python train.py --num_hidden_layers=22 --hidden_act="swiglu" --norm="rmsnorm" --qk_norm=false --bias="none" --tie_word_embeddings=false --parallel_block=false --lr_mult_o=2.0 --beta1=0.93 --schedule="wsd" --doc_mask=true --max_steps=5475
MLP neurons of a small language model. Each row is named by its layer, matrix (gate and up: input weights) and neuron, and shows model dimensions 16-111. Each number is 200 + 40 x the weight over its row's rms, rounded and kept within 0 to 999. A neuron's up and down rows have the sign that makes its largest values positive.
After each neuron's rows, "fires on" lists the tokens most often at its 100 highest values on Wikipedia text that the model never trained on.

L14.gate147,203,163,90,160,144,215,268,218,210,126,268,205,218,243,210,243,209,219,197,153,209,193,223,166,190,168,239,204,190,149,264,203,145,185,244,162,273,242,177,224,165,223,261,202,151,117,235,211,203,130,234,187,175,161,179,232,162,154,235,221,141,162,237,263,215,140,195,223,174,254,152,250,189,198,250,206,210,169,212,223,166,129,227,177,232,120,103,187,166,199,216,192,157,236,164,151
L14.up147,200,200,148,199,152,209,231,203,168,149,156,192,161,111,186,140,206,225,191,134,113,177,226,252,176,215,170,244,180,236,256,139,220,194,265,172,231,210,200,201,197,195,194,233,157,249,182,249,173,185,106,190,115,142,191,225,211,263,200,261,224,248,182,243,215,221,251,126,275,229,231,273,233,182,233,158,126,155,146,244,231,205,186,173,160,63,169,226,180,62,179,204,190,163,179,220
fires on: "t", "eb", "ar", "o", "ov", "ct"

L19.gate294,125,207,249,171,144,196,134,171,246,200,167,269,114,204,215,205,167,239,224,182,204,165,198,193,219,193,176,228,258,198,206,130,246,236,184,311,184,127,246,216,146,207,191,218,240,161,201,143,200,201,200,214,181,141,172,212,215,268,162,143,142,168,166,204,187,209,220,200,252,180,135,248,175,282,216,248,233,168,150,230,178,151,253,201,203,254,153,201,205,283,227,197,202,130,178,247
L19.up294,182,223,197,180,177,288,214,88,246,180,185,230,254,279,239,188,199,179,293,133,168,220,247,159,202,249,211,223,229,186,312,196,185,180,206,186,185,208,132,258,180,210,184,206,200,210,224,246,142,197,171,258,242,182,176,114,214,281,161,191,181,226,152,156,195,199,183,226,213,173,160,163,187,221,196,164,256,167,83,176,161,164,227,192,255,247,177,167,187,143,153,157,150,151,219,195
fires on: " C", " c"

L15.gate35,150,137,211,238,179,215,193,184,193,140,185,180,220,172,225,126,179,172,276,140,211,196,203,161,153,254,203,244,245,165,221,117,176,173,286,316,167,262,166,190,135,215,201,309,190,186,158,143,198,209,220,183,247,197,261,201,190,234,262,134,210,212,166,145,219,99,218,161,218,222,184,243,200,293,185,178,177,166,203,226,231,212,236,237,168,239,223,235,215,189,143,100,143,223,173,241
L15.up35,181,188,178,183,222,188,206,168,178,164,195,258,216,197,209,214,179,192,195,198,224,134,222,225,226,232,258,278,243,213,210,172,157,195,173,194,191,185,286,219,291,118,207,266,173,165,156,257,181,111,160,181,239,217,217,138,175,162,175,174,207,212,159,194,166,195,176,241,231,139,185,158,244,256,202,181,213,292,113,238,315,106,227,95,262,224,229,177,175,182,174,132,181,244,167,243
fires on: "at", " C", " c", "est", " d"

L15.gate408,241,241,225,178,216,288,236,191,151,191,288,178,132,287,238,175,189,122,227,180,206,193,211,123,203,220,225,213,111,235,210,108,216,195,191,211,207,197,181,271,207,182,170,187,223,199,249,140,204,196,153,276,161,165,172,229,182,207,218,176,237,213,167,173,253,167,189,213,155,218,161,186,226,254,267,236,171,227,218,174,183,121,186,162,238,190,144,213,228,204,132,189,158,209,169,200
L15.up408,286,140,156,173,200,253,265,215,211,260,166,223,179,180,235,192,255,180,250,215,195,200,163,232,240,202,178,199,191,162,265,133,241,201,159,231,236,230,169,219,165,191,169,230,150,214,172,239,117,212,168,164,202,156,134,171,100,197,175,175,200,189,137,212,170,194,176,239,297,170,268,224,278,212,186,245,188,144,207,145,200,182,207,169,140,128,265,197,254,125,145,224,178,187,195,168
fires on: "ct", "ot", "t", "ess", " and", "i"

L18.gate116,190,133,224,176,231,266,190,249,257,163,202,86,247,169,181,229,166,187,182,172,225,218,192,162,251,195,233,259,185,202,176,243,182,214,163,149,117,214,207,200,115,93,207,195,211,178,207,185,160,218,190,255,185,215,230,222,163,202,182,112,221,211,184,201,219,161,224,158,149,161,241,252,146,244,142,194,126,248,185,222,132,185,255,131,154,246,214,147,233,135,231,235,191,192,217,190
L18.up116,143,161,146,172,165,252,189,209,248,213,203,235,208,277,188,169,198,189,165,169,181,190,304,238,159,235,265,153,132,215,199,187,263,179,195,169,204,109,145,229,198,193,208,103,209,170,224,170,214,204,314,149,201,302,247,182,251,250,226,218,180,232,151,237,196,184,198,263,182,274,212,249,149,237,236,204,192,282,222,195,145,176,234,161,247,266,177,235,191,133,200,171,178,226,166,194
fires on: "p", "cl", "r", "l", "j", "en"

L7.gate304,202,149,152,87,152,210,196,226,328,242,220,288,241,120,224,198,185,173,242,187,253,147,208,202,162,222,181,179,187,229,209,165,220,241,262,180,199,136,210,183,184,192,200,196,203,238,280,252,150,131,129,189,194,137,146,216,181,227,215,149,207,237,218,215,201,191,168,272,190,199,197,226,201,217,200,149,215,212,172,178,187,236,166,139,190,222,239,231,255,174,176,232,156,163,177,172
L7.up304,234,181,168,169,155,175,164,232,275,192,297,181,214,250,224,162,242,175,146,182,241,260,168,120,218,186,193,152,173,174,209,134,174,234,206,214,193,256,213,250,207,245,184,210,160,214,189,207,223,198,193,231,213,178,238,184,163,165,168,184,201,278,251,168,168,213,220,184,254,214,179,224,259,274,241,164,227,232,184,201,133,246,208,191,120,144,224,176,191,203,220,179,224,225,217,165
fires on: "s", "id", "re", "ow", "u", "ess"

L7.gate398,198,192,209,224,208,275,314,169,192,183,191,186,237,189,263,256,229,181,142,268,133,171,164,214,174,268,152,209,157,240,298,212,193,158,119,229,150,149,233,125,192,290,209,199,196,180,147,147,204,146,248,164,230,217,288,171,275,200,187,146,209,183,252,251,171,237,240,210,182,220,207,205,210,139,157,245,153,171,145,186,200,165,171,158,117,209,177,173,195,175,217,197,200,269,177,234
L7.up398,172,177,177,168,223,217,247,122,243,176,185,121,216,196,280,249,170,172,205,145,154,129,158,217,197,164,162,215,171,208,222,235,170,228,176,218,205,127,291,110,207,228,210,295,187,203,186,128,184,259,226,155,158,218,254,167,235,159,236,152,175,154,206,216,236,235,189,199,142,195,229,246,185,181,220,175,228,101,229,209,196,255,168,238,143,177,175,199,173,145,188,215,177,195,212,212
fires on: "ough", "ic", "at", "on", "o"

L18.gate213,294,187,112,223,230,214,170,205,172,261,195,181,282,206,211,217,168,167,285,190,238,195,216,143,159,149,138,242,230,146,245,168,200,188,209,161,227,203,162,194,221,158,176,228,221,164,159,221,234,234,298,316,203,223,268,195,223,162,210,141,229,209,263,214,166,173,258,174,163,191,176,144,196,215,216,203,199,214,188,237,237,198,170,197,179,175,220,196,169,227,208,208,150,261,117,130
L18.up213,221,156,162,227,202,114,238,261,261,175,174,140,168,202,216,231,252,171,255,241,216,238,171,186,178,165,184,180,200,181,201,271,230,187,258,305,147,252,177,188,148,142,267,174,227,226,179,227,179,179,253,215,134,258,147,179,192,234,236,207,153,213,185,181,151,186,223,252,240,185,170,239,230,209,194,189,169,172,249,114,169,122,220,267,187,183,169,155,218,205,205,168,238,118,171,199
fires on: " d", " it"

L5.gate378,181,200,245,232,172,210,242,124,260,195,212,203,211,201,160,190,206,223,185,177,150,164,124,200,63,171,199,138,156,156,208,201,155,178,128,132,267,203,204,207,171,180,152,217,265,155,249,281,125,153,210,139,140,228,244,256,194,256,239,151,151,134,212,178,236,191,178,165,201,228,148,216,230,175,144,244,179,224,150,234,238,203,206,149,194,165,144,192,193,197,247,226,111,273,224,271
L5.up378,227,208,302,201,170,165,166,196,235,219,219,211,230,199,183,245,238,99,195,160,235,170,190,218,156,206,204,204,147,175,158,264,145,174,121,169,249,180,271,233,117,142,254,201,205,123,255,242,205,257,197,112,120,255,213,299,173,185,131,178,138,139,210,162,245,183,212,210,148,220,163,167,204,173,146,190,145,211,157,236,215,154,164,185,214,224,272,190,198,216,219,216,222,172,154,263
fires on: "h", "ath", "ion", "u", "ant"

L3.gate176,188,203,200,236,115,196,177,219,195,234,166,248,220,193,209,231,184,270,209,240,185,179,186,249,171,185,170,200,150,203,222,246,190,169,273,210,185,234,219,122,188,188,237,221,285,227,221,236,189,95,172,117,198,166,178,121,217,191,190,155,226,241,172,122,129,203,135,108,192,218,248,205,147,255,198,236,184,194,110,191,271,184,194,152,234,205,207,138,225,217,216,195,178,170,192,191
L3.up176,202,259,163,263,179,203,158,170,140,241,152,221,226,121,215,211,170,241,156,252,246,172,200,144,212,199,163,202,181,183,210,253,171,211,295,277,227,205,218,139,200,232,230,206,259,244,276,217,228,113,198,173,200,191,163,164,180,193,130,218,140,226,133,168,188,223,182,147,154,184,243,176,125,207,198,215,133,204,178,153,254,192,195,114,230,238,174,147,200,245,177,245,160,230,194,144
fires on: "s", "ed", "b", "ard", "v", "ch"

L12.gate51,231,224,184,192,235,184,222,179,250,199,242,151,225,110,156,125,304,203,221,238,168,140,224,179,228,241,229,197,240,161,250,212,189,238,236,215,191,163,248,128,165,229,192,211,264,229,206,157,210,170,190,199,261,190,213,219,211,179,134,164,154,156,173,165,162,242,195,79,165,167,145,258,226,286,145,184,129,237,240,161,243,212,222,146,130,194,154,206,208,178,192,259,165,139,170,217
L12.up51,78,148,222,173,151,194,177,115,185,192,203,255,183,155,103,171,214,232,214,178,173,110,139,194,219,258,248,209,256,173,205,230,214,159,147,150,265,185,210,195,209,235,169,203,144,169,151,196,166,176,141,206,247,230,236,139,195,176,214,168,193,227,195,188,217,223,155,223,197,238,219,198,176,204,183,170,196,205,214,217,242,136,174,179,150,193,256,234,170,186,181,205,247,215,213,237
fires on: "qu", "av", "em", " v", " le", "at"

L5.gate296,288,197,219,144,272,99,228,205,233,231,284,277,234,262,163,164,160,236,246,197,199,236,280,212,202,130,248,230,258,199,213,201,201,105,181,224,161,186,205,257,209,212,228,238,161,220,203,263,331,197,166,234,259,187,178,147,183,180,167,167,220,221,190,141,197,220,227,238,226,210,231,225,189,223,160,202,239,209,248,169,234,219,179,206,132,204,150,198,246,188,265,233,161,208,205,148
L5.up296,157,186,257,237,184,206,250,197,205,180,312,263,230,175,222,133,202,120,188,225,218,181,182,164,150,269,174,213,224,240,140,274,241,235,250,211,226,131,112,207,217,167,220,209,234,179,152,210,207,242,243,169,177,222,292,197,230,248,213,201,260,138,220,152,168,219,205,170,238,182,208,178,220,256,230,293,184,227,237,216,178,204,202,222,236,150,211,158,201,130,149,214,177,176,128,300
fires on: "le", "re", "el", "it"

L18.gate77,182,229,200,167,184,142,183,229,170,235,117,153,222,134,188,145,312,191,215,176,163,205,236,195,244,190,203,94,193,189,213,195,194,213,242,163,209,201,161,145,135,174,214,215,222,228,182,191,192,233,107,279,234,244,243,195,203,220,192,175,177,279,174,197,129,258,178,224,150,243,109,190,165,257,239,210,118,198,205,114,167,268,286,179,153,246,231,186,212,139,195,221,163,135,171,212
L18.up77,217,170,232,189,166,170,140,239,240,173,214,197,203,189,157,168,189,172,237,192,171,144,186,243,266,235,259,253,207,142,190,204,253,131,269,138,237,235,206,153,228,149,191,247,126,211,135,208,112,257,175,198,170,230,216,232,283,206,156,179,162,190,275,220,293,166,173,217,226,247,145,274,103,211,258,204,257,227,190,210,204,214,272,214,172,116,246,212,201,231,146,230,182,157,147,210
fires on: "em", "und", " v", "ord", "v"

L7.gate241,197,151,220,150,241,155,214,193,242,201,150,212,182,193,198,186,237,206,256,250,217,226,213,117,124,198,169,173,192,186,236,211,198,255,211,241,177,153,143,228,215,165,222,193,166,168,222,187,235,176,175,200,234,209,226,176,152,187,172,232,179,223,132,222,159,165,196,305,193,139,222,230,223,172,241,189,252,216,210,299,206,232,173,149,221,136,196,262,210,190,205,121,201,152,185,236
L7.up241,160,275,248,317,221,143,248,248,177,156,171,203,177,209,192,240,232,231,165,250,185,301,174,168,247,244,103,247,237,151,218,177,192,208,120,205,241,183,188,157,207,148,292,222,213,164,237,191,198,150,228,191,209,255,203,214,132,247,176,173,231,176,221,161,224,188,194,168,209,294,237,210,222,139,190,240,207,205,121,243,194,147,244,192,209,221,249,202,248,150,163,272,210,125,186,221
fires on: "ass", "se", "ark", "el", "ore"

L3.gate221,173,172,241,160,249,237,224,201,219,207,189,297,223,187,154,172,172,206,182,172,142,184,212,323,238,169,159,166,234,197,209,230,237,187,167,249,233,211,160,264,189,243,198,235,227,171,268,132,245,148,175,133,201,267,154,224,178,127,178,240,171,174,205,227,143,198,215,285,210,163,165,198,197,129,217,182,206,222,121,220,236,139,186,288,246,188,221,196,161,228,243,195,223,209,225,148
L3.up221,148,174,198,184,188,213,215,125,194,239,165,198,189,155,173,131,234,171,206,218,170,267,196,234,187,210,214,263,232,217,194,161,273,177,213,202,219,192,174,164,232,277,221,156,287,203,199,150,199,240,145,146,162,228,146,197,216,238,186,180,234,220,157,224,167,230,236,297,171,146,172,253,196,200,200,164,306,171,202,193,225,156,158,165,162,236,255,271,231,168,225,154,187,141,170,187
fires on: "m", "n", "in", "ff", "e"

L19.gate29,264,167,266,288,226,170,179,154,197,234,122,160,199,185,138,205,261,223,188,228,201,236,207,218,252,230,226,187,149,177,212,162,230,194,155,192,241,142,197,235,242,147,245,175,113,176,231,89,224,133,142,237,198,201,166,215,216,236,256,260,150,135,110,231,173,206,214,182,208,213,227,210,209,157,139,105,218,239,202,140,206,230,165,209,184,193,216,215,151,224,159,205,186,254,202,206
L19.up29,223,202,200,234,172,163,196,222,211,97,167,195,218,166,124,147,222,221,194,163,207,182,195,228,234,200,289,255,245,271,233,159,161,274,248,154,268,131,196,192,267,152,171,207,135,260,159,273,233,168,203,183,187,234,209,159,221,215,231,274,119,190,167,157,172,190,210,203,210,90,225,211,170,206,220,182,164,169,151,189,187,193,181,214,209,266,269,199,221,231,220,230,155,184,171,189
fires on: " |", ":"

L8.gate435,246,210,144,166,215,177,207,138,189,234,187,175,217,165,85,210,234,193,200,217,201,218,207,201,241,230,315,164,239,196,193,204,167,257,174,313,230,148,148,169,162,119,194,163,195,189,224,154,239,187,189,223,166,224,228,174,198,284,235,199,171,254,167,198,96,263,202,210,226,204,208,182,149,251,138,155,248,235,205,144,144,125,134,221,168,134,222,193,170,183,263,271,233,170,168,252
L8.up435,260,184,190,178,202,213,115,211,204,217,152,161,211,142,135,158,239,178,119,222,227,210,184,261,239,194,217,195,232,208,273,147,176,198,164,289,268,188,192,249,175,108,207,190,220,207,115,195,196,183,240,213,221,191,207,288,230,203,224,266,192,278,168,200,117,229,199,126,218,229,186,189,208,216,139,221,226,159,227,227,177,108,211,228,135,201,148,244,185,164,198,229,132,197,184,168
fires on: "ol", " |", "ent", "k", "aw"

L2.gate222,223,195,238,201,188,187,99,141,186,178,222,147,197,190,282,230,216,291,268,237,176,193,176,239,157,176,229,250,171,151,169,215,254,215,219,156,222,111,234,218,219,216,193,208,219,152,162,160,216,111,191,129,251,230,137,180,196,245,140,206,184,213,175,116,201,223,192,96,191,192,186,210,144,232,179,210,220,172,179,238,216,144,254,157,171,261,151,178,139,205,211,190,101,230,219,203
L2.up222,209,175,214,223,214,187,185,203,198,173,235,293,231,226,290,177,197,247,176,171,234,166,227,208,179,196,155,220,157,205,171,214,217,239,240,210,153,234,274,191,202,186,227,251,239,231,235,236,183,144,209,197,120,225,214,185,180,124,217,190,278,150,103,141,245,226,272,138,168,216,224,210,205,244,187,218,167,208,181,262,209,170,229,198,292,239,153,216,172,173,194,220,189,201,148,227
fires on: "p", "ard", "ers", "ant", "b", "c"

L13.gate442,246,184,200,161,219,249,180,250,165,212,255,160,162,202,210,202,185,166,149,187,201,150,242,163,222,171,215,128,251,197,254,241,203,191,179,197,235,195,184,199,193,203,282,167,223,188,138,125,181,188,272,196,237,201,140,194,204,114,162,161,196,176,261,214,184,171,209,145,214,201,224,147,175,129,257,243,252,214,233,167,190,247,214,169,154,214,138,251,177,167,230,234,243,183,181,213
L13.up442,189,181,287,226,97,253,202,207,227,220,223,182,159,161,208,216,245,227,284,146,271,109,166,135,232,207,278,225,199,224,252,196,230,153,191,224,194,253,207,276,209,202,130,158,127,173,197,202,242,192,201,254,209,208,204,209,272,216,202,134,194,195,202,179,185,192,147,223,220,228,231,187,165,288,211,168,238,208,169,108,232,164,123,227,241,162,169,166,241,154,137,260,187,159,225,230
fires on: "or", "k", "g", "ack", " of", "z"

L14.gate342,171,229,191,241,264,224,185,197,171,201,172,156,274,247,182,310,254,208,198,222,159,174,229,180,204,184,84,138,246,263,190,135,193,195,191,229,195,222,233,244,176,227,142,277,255,154,234,121,256,214,196,159,215,213,193,214,201,176,156,180,104,204,173,250,212,251,235,224,179,280,209,237,251,209,231,230,191,197,183,216,228,216,208,146,191,302,195,116,244,199,149,131,188,165,132,169
L14.up342,187,182,212,173,176,216,183,147,191,277,149,177,234,181,258,218,201,268,227,180,157,219,159,198,203,219,148,192,203,253,126,143,219,169,113,185,243,135,224,191,257,213,287,150,246,209,185,163,204,206,252,194,211,168,228,181,239,117,215,212,177,195,247,169,252,187,243,127,174,256,196,209,231,247,305,192,221,194,155,184,136,164,186,218,174,175,163,187,194,147,94,76,212,266,218,257
fires on: "|---|---", "i", "ic", "at", "an"

L16.gate370,159,231,207,285,234,273,131,216,129,199,221,204,223,138,161,214,153,179,246,212,212,190,231,182,214,168,170,235,186,195,187,160,233,261,179,208,231,205,231,153,168,185,213,146,199,192,222,269,226,231,162,224,258,172,174,153,159,128,238,198,246,249,222,134,192,212,200,217,242,225,252,128,127,214,178,210,198,206,163,217,177,289,191,208,240,223,213,230,155,284,189,216,138,210,206,212
L16.up370,187,281,202,196,185,222,140,215,200,168,140,220,240,242,211,206,188,155,175,225,202,185,174,190,179,188,249,200,122,236,113,162,162,189,174,188,257,223,268,137,178,162,160,256,181,192,188,150,136,250,174,194,138,257,198,107,163,229,173,159,206,269,188,203,168,213,160,195,278,232,193,242,164,142,222,209,195,117,317,232,160,197,177,229,186,218,251,160,213,220,187,196,210,149,137,190
fires on: "ed", "ing", "s", "es"

L8.gate209,281,218,85,159,210,262,162,144,218,179,190,179,214,149,173,263,214,203,238,239,183,142,195,209,227,234,187,165,195,176,182,129,220,202,238,250,218,285,183,227,189,185,138,158,171,227,215,187,192,235,240,191,171,161,204,147,235,191,198,182,182,182,246,194,251,161,209,252,181,231,179,193,160,195,208,216,167,158,148,140,217,168,281,147,219,270,150,139,224,176,149,270,173,212,225,199
L8.up209,217,177,188,192,134,157,256,180,219,260,208,300,202,162,184,266,209,220,168,172,217,145,263,171,186,234,177,143,164,139,132,177,239,301,210,241,194,149,133,208,158,244,265,230,202,199,201,162,256,267,165,238,200,152,183,192,163,174,205,213,212,203,201,134,233,178,134,194,199,186,157,191,125,208,123,160,194,200,177,165,215,232,238,239,207,194,228,159,192,146,255,266,201,172,279,162
fires on: "s", "ed", "ust"

L10.gate136,198,180,216,129,199,142,258,248,119,242,230,222,170,160,180,175,180,164,209,199,161,198,227,239,128,149,211,206,222,209,191,218,245,73,193,233,140,171,148,159,266,222,167,248,192,173,172,228,231,191,130,124,234,178,184,217,212,163,170,198,238,178,289,259,204,225,209,104,188,158,111,174,293,209,209,172,182,256,164,222,120,222,188,174,166,113,156,194,228,155,233,164,208,180,184,244
L10.up136,111,126,240,164,267,158,238,210,177,242,241,201,260,122,194,242,196,91,179,217,231,168,234,144,210,186,278,177,277,179,180,185,191,263,316,224,228,165,160,188,130,268,190,222,196,191,158,180,212,212,122,173,179,180,159,186,213,215,203,181,216,207,218,233,185,233,178,251,223,217,226,116,220,210,239,168,233,137,223,215,195,224,265,170,186,182,203,256,169,149,215,191,191,160,164,246
fires on: "re", " re", " o", "or", "le"

L3.gate46,184,179,239,181,138,231,257,186,192,260,268,217,192,213,201,240,222,149,283,214,225,221,233,260,165,213,186,284,200,178,219,201,224,145,160,261,209,203,226,184,162,151,205,237,258,199,203,245,177,212,143,188,248,199,195,116,235,206,204,252,305,193,267,189,117,230,197,272,222,171,177,125,135,260,153,161,246,216,231,196,178,152,209,128,216,182,230,210,213,206,172,218,240,131,185,127
L3.up46,220,240,175,187,212,207,208,271,201,234,197,176,260,226,183,250,217,172,220,169,223,219,145,157,214,250,256,224,112,143,166,151,161,204,209,103,147,150,186,209,205,136,184,200,240,150,213,180,162,221,172,225,268,171,192,173,213,165,96,127,259,236,184,212,160,164,152,166,276,157,184,184,237,152,178,182,189,150,217,284,243,152,187,138,166,246,207,259,220,207,231,195,174,255,196,212
fires on: "ed", "ch", "s", "n", "if"

L18.gate112,262,181,157,174,247,245,196,212,233,217,199,194,244,179,201,272,256,154,156,221,223,217,228,254,198,157,212,266,159,186,237,254,214,167,137,162,234,277,200,171,190,174,160,281,228,174,187,216,198,199,172,226,278,208,216,221,221,132,232,222,191,137,132,159,204,247,220,183,194,165,212,129,122,180,144,197,174,203,140,221,264,242,237,151,239,269,125,196,142,223,169,292,214,185,148,205
L18.up112,287,149,278,216,236,258,253,230,203,221,180,140,252,184,200,198,227,186,272,225,255,175,203,125,229,193,183,181,181,152,100,106,209,169,187,217,202,210,244,110,231,168,231,228,210,262,209,188,216,205,122,263,224,192,176,199,281,197,173,238,217,191,169,191,71,214,197,211,191,154,191,224,191,206,223,133,172,176,242,163,155,225,220,161,198,299,211,254,176,221,175,204,161,144,216,178
fires on: " wh", "ed", " the", "ing", "if", "ow"

L19.gate308,168,217,172,197,210,197,185,239,166,170,155,144,261,178,240,213,142,176,147,134,177,218,208,148,77,134,241,226,213,155,130,147,190,168,238,175,180,231,209,178,235,228,153,179,235,147,244,298,165,193,202,266,132,219,206,214,273,176,189,169,206,140,270,246,174,194,185,206,234,197,207,139,198,185,227,231,183,207,193,201,213,186,228,198,157,163,184,184,175,196,179,231,237,230,103,167
L19.up308,253,141,191,206,175,194,185,218,236,224,189,154,246,207,225,279,131,125,263,289,257,250,215,242,172,205,179,164,246,146,258,206,219,184,135,212,119,285,138,161,230,139,189,187,206,144,158,167,243,259,186,180,163,101,206,127,180,192,176,287,240,200,269,176,227,190,187,162,198,213,256,216,131,257,191,166,254,220,209,112,203,220,241,212,160,206,203,150,190,185,221,181,246,197,180,207
fires on: " d", "ec", "et", "og", "on", "us"

L5.gate204,159,155,249,259,223,274,121,159,270,208,202,194,242,253,216,149,265,203,156,226,193,177,241,232,187,179,199,219,176,105,174,231,162,231,200,163,255,198,216,249,165,122,263,222,217,224,167,194,215,220,197,237,213,239,162,226,237,223,229,132,225,203,239,271,103,191,238,180,195,177,207,249,237,260,151,195,192,133,239,180,155,230,184,242,211,260,176,214,229,211,198,200,173,259,199,205
L5.up204,161,182,195,165,161,233,183,146,249,202,119,144,209,239,247,190,206,151,202,205,198,201,289,176,251,264,245,192,202,301,210,223,253,204,228,131,200,228,246,177,234,158,192,230,247,225,166,197,206,225,178,152,249,176,273,210,200,165,190,271,214,302,225,210,177,207,183,216,215,319,229,263,262,288,207,247,163,198,213,128,201,273,128,143,207,230,206,202,145,191,257,198,189,254,263,146
fires on: "l", "own", "en", "ak", "ent"

L14.gate392,204,247,120,169,269,203,217,220,177,212,129,169,225,289,182,198,142,157,232,158,150,197,243,233,236,255,217,254,149,258,204,196,173,147,240,210,153,242,221,217,202,171,185,269,214,230,239,225,180,213,298,153,211,274,221,158,164,209,188,195,229,221,219,183,204,214,169,158,173,198,149,180,174,306,243,230,144,227,252,183,151,240,155,176,141,226,205,236,155,163,201,211,206,229,191,214
L14.up392,146,128,174,159,174,205,202,153,196,225,212,206,207,244,118,204,200,118,159,237,138,216,172,171,193,243,216,211,245,226,202,249,184,199,197,211,201,217,228,222,214,212,203,157,221,205,226,229,152,181,212,127,217,275,239,219,194,189,176,197,268,201,257,264,219,150,216,172,120,145,144,196,148,177,200,138,168,162,233,266,176,218,208,201,228,307,190,221,245,203,222,225,166,111,209,186
fires on: "p", "ic", "eb", "en", "n"

L12.gate189,303,183,210,158,170,261,214,256,242,245,288,212,198,218,195,189,277,166,178,193,231,179,181,172,198,192,199,186,199,181,172,134,212,180,200,226,247,246,202,161,211,140,277,207,215,214,161,129,220,191,200,140,126,184,148,192,210,198,242,195,242,229,181,205,179,134,227,164,230,198,234,165,135,194,159,187,158,214,254,239,185,162,287,202,266,216,161,228,168,229,214,183,200,217,218,211
L12.up189,237,166,259,209,142,184,193,224,233,201,223,253,119,182,192,243,267,153,134,190,288,201,192,186,250,208,218,192,173,181,182,170,252,275,258,213,176,251,227,120,265,176,239,298,237,156,234,164,199,307,211,161,169,188,249,148,189,146,221,206,224,259,179,175,218,173,163,232,202,202,216,118,134,220,182,235,248,240,218,268,210,184,234,227,233,154,262,219,177,213,277,197,148,139,224,151
fires on: "se", "ing", "a", "s", "ed", "==="

L15.gate108,246,219,205,118,230,176,165,230,211,170,163,187,253,203,161,202,191,234,162,181,251,215,273,144,173,251,267,199,191,182,251,177,231,147,136,211,176,145,209,196,224,205,237,242,134,229,189,238,215,178,244,198,222,225,231,229,103,126,145,291,172,176,273,191,214,227,188,134,191,230,172,222,190,197,254,145,165,168,170,234,204,227,131,218,260,166,215,279,187,220,202,144,254,258,142,245
L15.up108,244,192,199,199,231,201,195,183,199,197,212,144,262,145,108,186,156,167,190,223,115,203,266,220,104,193,187,190,306,207,221,216,180,222,246,175,234,207,140,165,188,210,190,253,171,165,245,228,160,240,215,191,242,284,210,166,258,144,274,164,234,246,247,171,237,210,228,215,213,158,214,127,221,282,167,180,244,218,158,261,180,195,161,185,207,213,169,196,200,215,228,217,187,170,325,189
fires on: " M", "an", "n", " K", " An", "en"

L5.gate435,237,172,215,135,240,189,207,284,157,248,213,132,200,187,208,207,203,191,166,202,211,197,154,175,250,180,89,152,198,210,246,215,283,196,156,175,121,153,161,205,163,158,234,217,303,213,226,192,219,173,287,260,168,148,171,212,228,231,220,201,142,250,231,179,215,196,213,182,222,247,174,218,192,195,185,192,217,202,139,199,155,253,275,192,192,173,235,180,188,271,181,250,177,186,152,168
L5.up435,233,216,193,167,188,231,161,235,207,175,203,186,221,206,232,210,196,232,266,142,217,99,172,207,253,234,261,198,153,267,161,214,261,173,159,161,151,209,181,194,211,220,142,210,207,217,179,260,213,258,260,226,213,154,198,176,205,262,263,221,212,238,138,113,237,198,176,109,209,276,184,163,134,170,127,231,234,251,275,185,138,225,207,155,261,260,164,216,174,211,245,268,170,211,265,183
fires on: "if", "ber", "g", "ap", "on", "or"

L15.gate411,311,228,152,232,215,119,214,215,228,206,194,161,107,152,112,214,231,216,255,157,206,218,161,121,207,206,137,208,138,235,111,172,233,157,145,172,181,185,224,200,198,208,158,218,221,143,127,266,156,287,259,284,222,156,164,202,234,147,151,211,249,232,182,151,129,196,261,172,154,135,171,202,235,210,106,187,195,220,169,122,188,205,158,251,214,246,259,198,167,180,189,186,190,281,206,142
L15.up411,184,220,153,270,280,216,216,203,159,111,204,199,184,248,229,207,245,179,189,164,191,204,165,207,261,235,141,195,93,136,179,279,175,200,212,179,136,229,144,236,284,230,236,223,154,185,150,230,152,264,209,246,212,198,244,170,200,254,182,144,209,259,298,194,213,220,235,181,208,189,237,224,190,201,226,280,194,80,238,198,196,214,125,240,185,236,168,185,215,283,225,157,165,207,219,202
fires on: "s", "ad", "0", "D", " D", "in"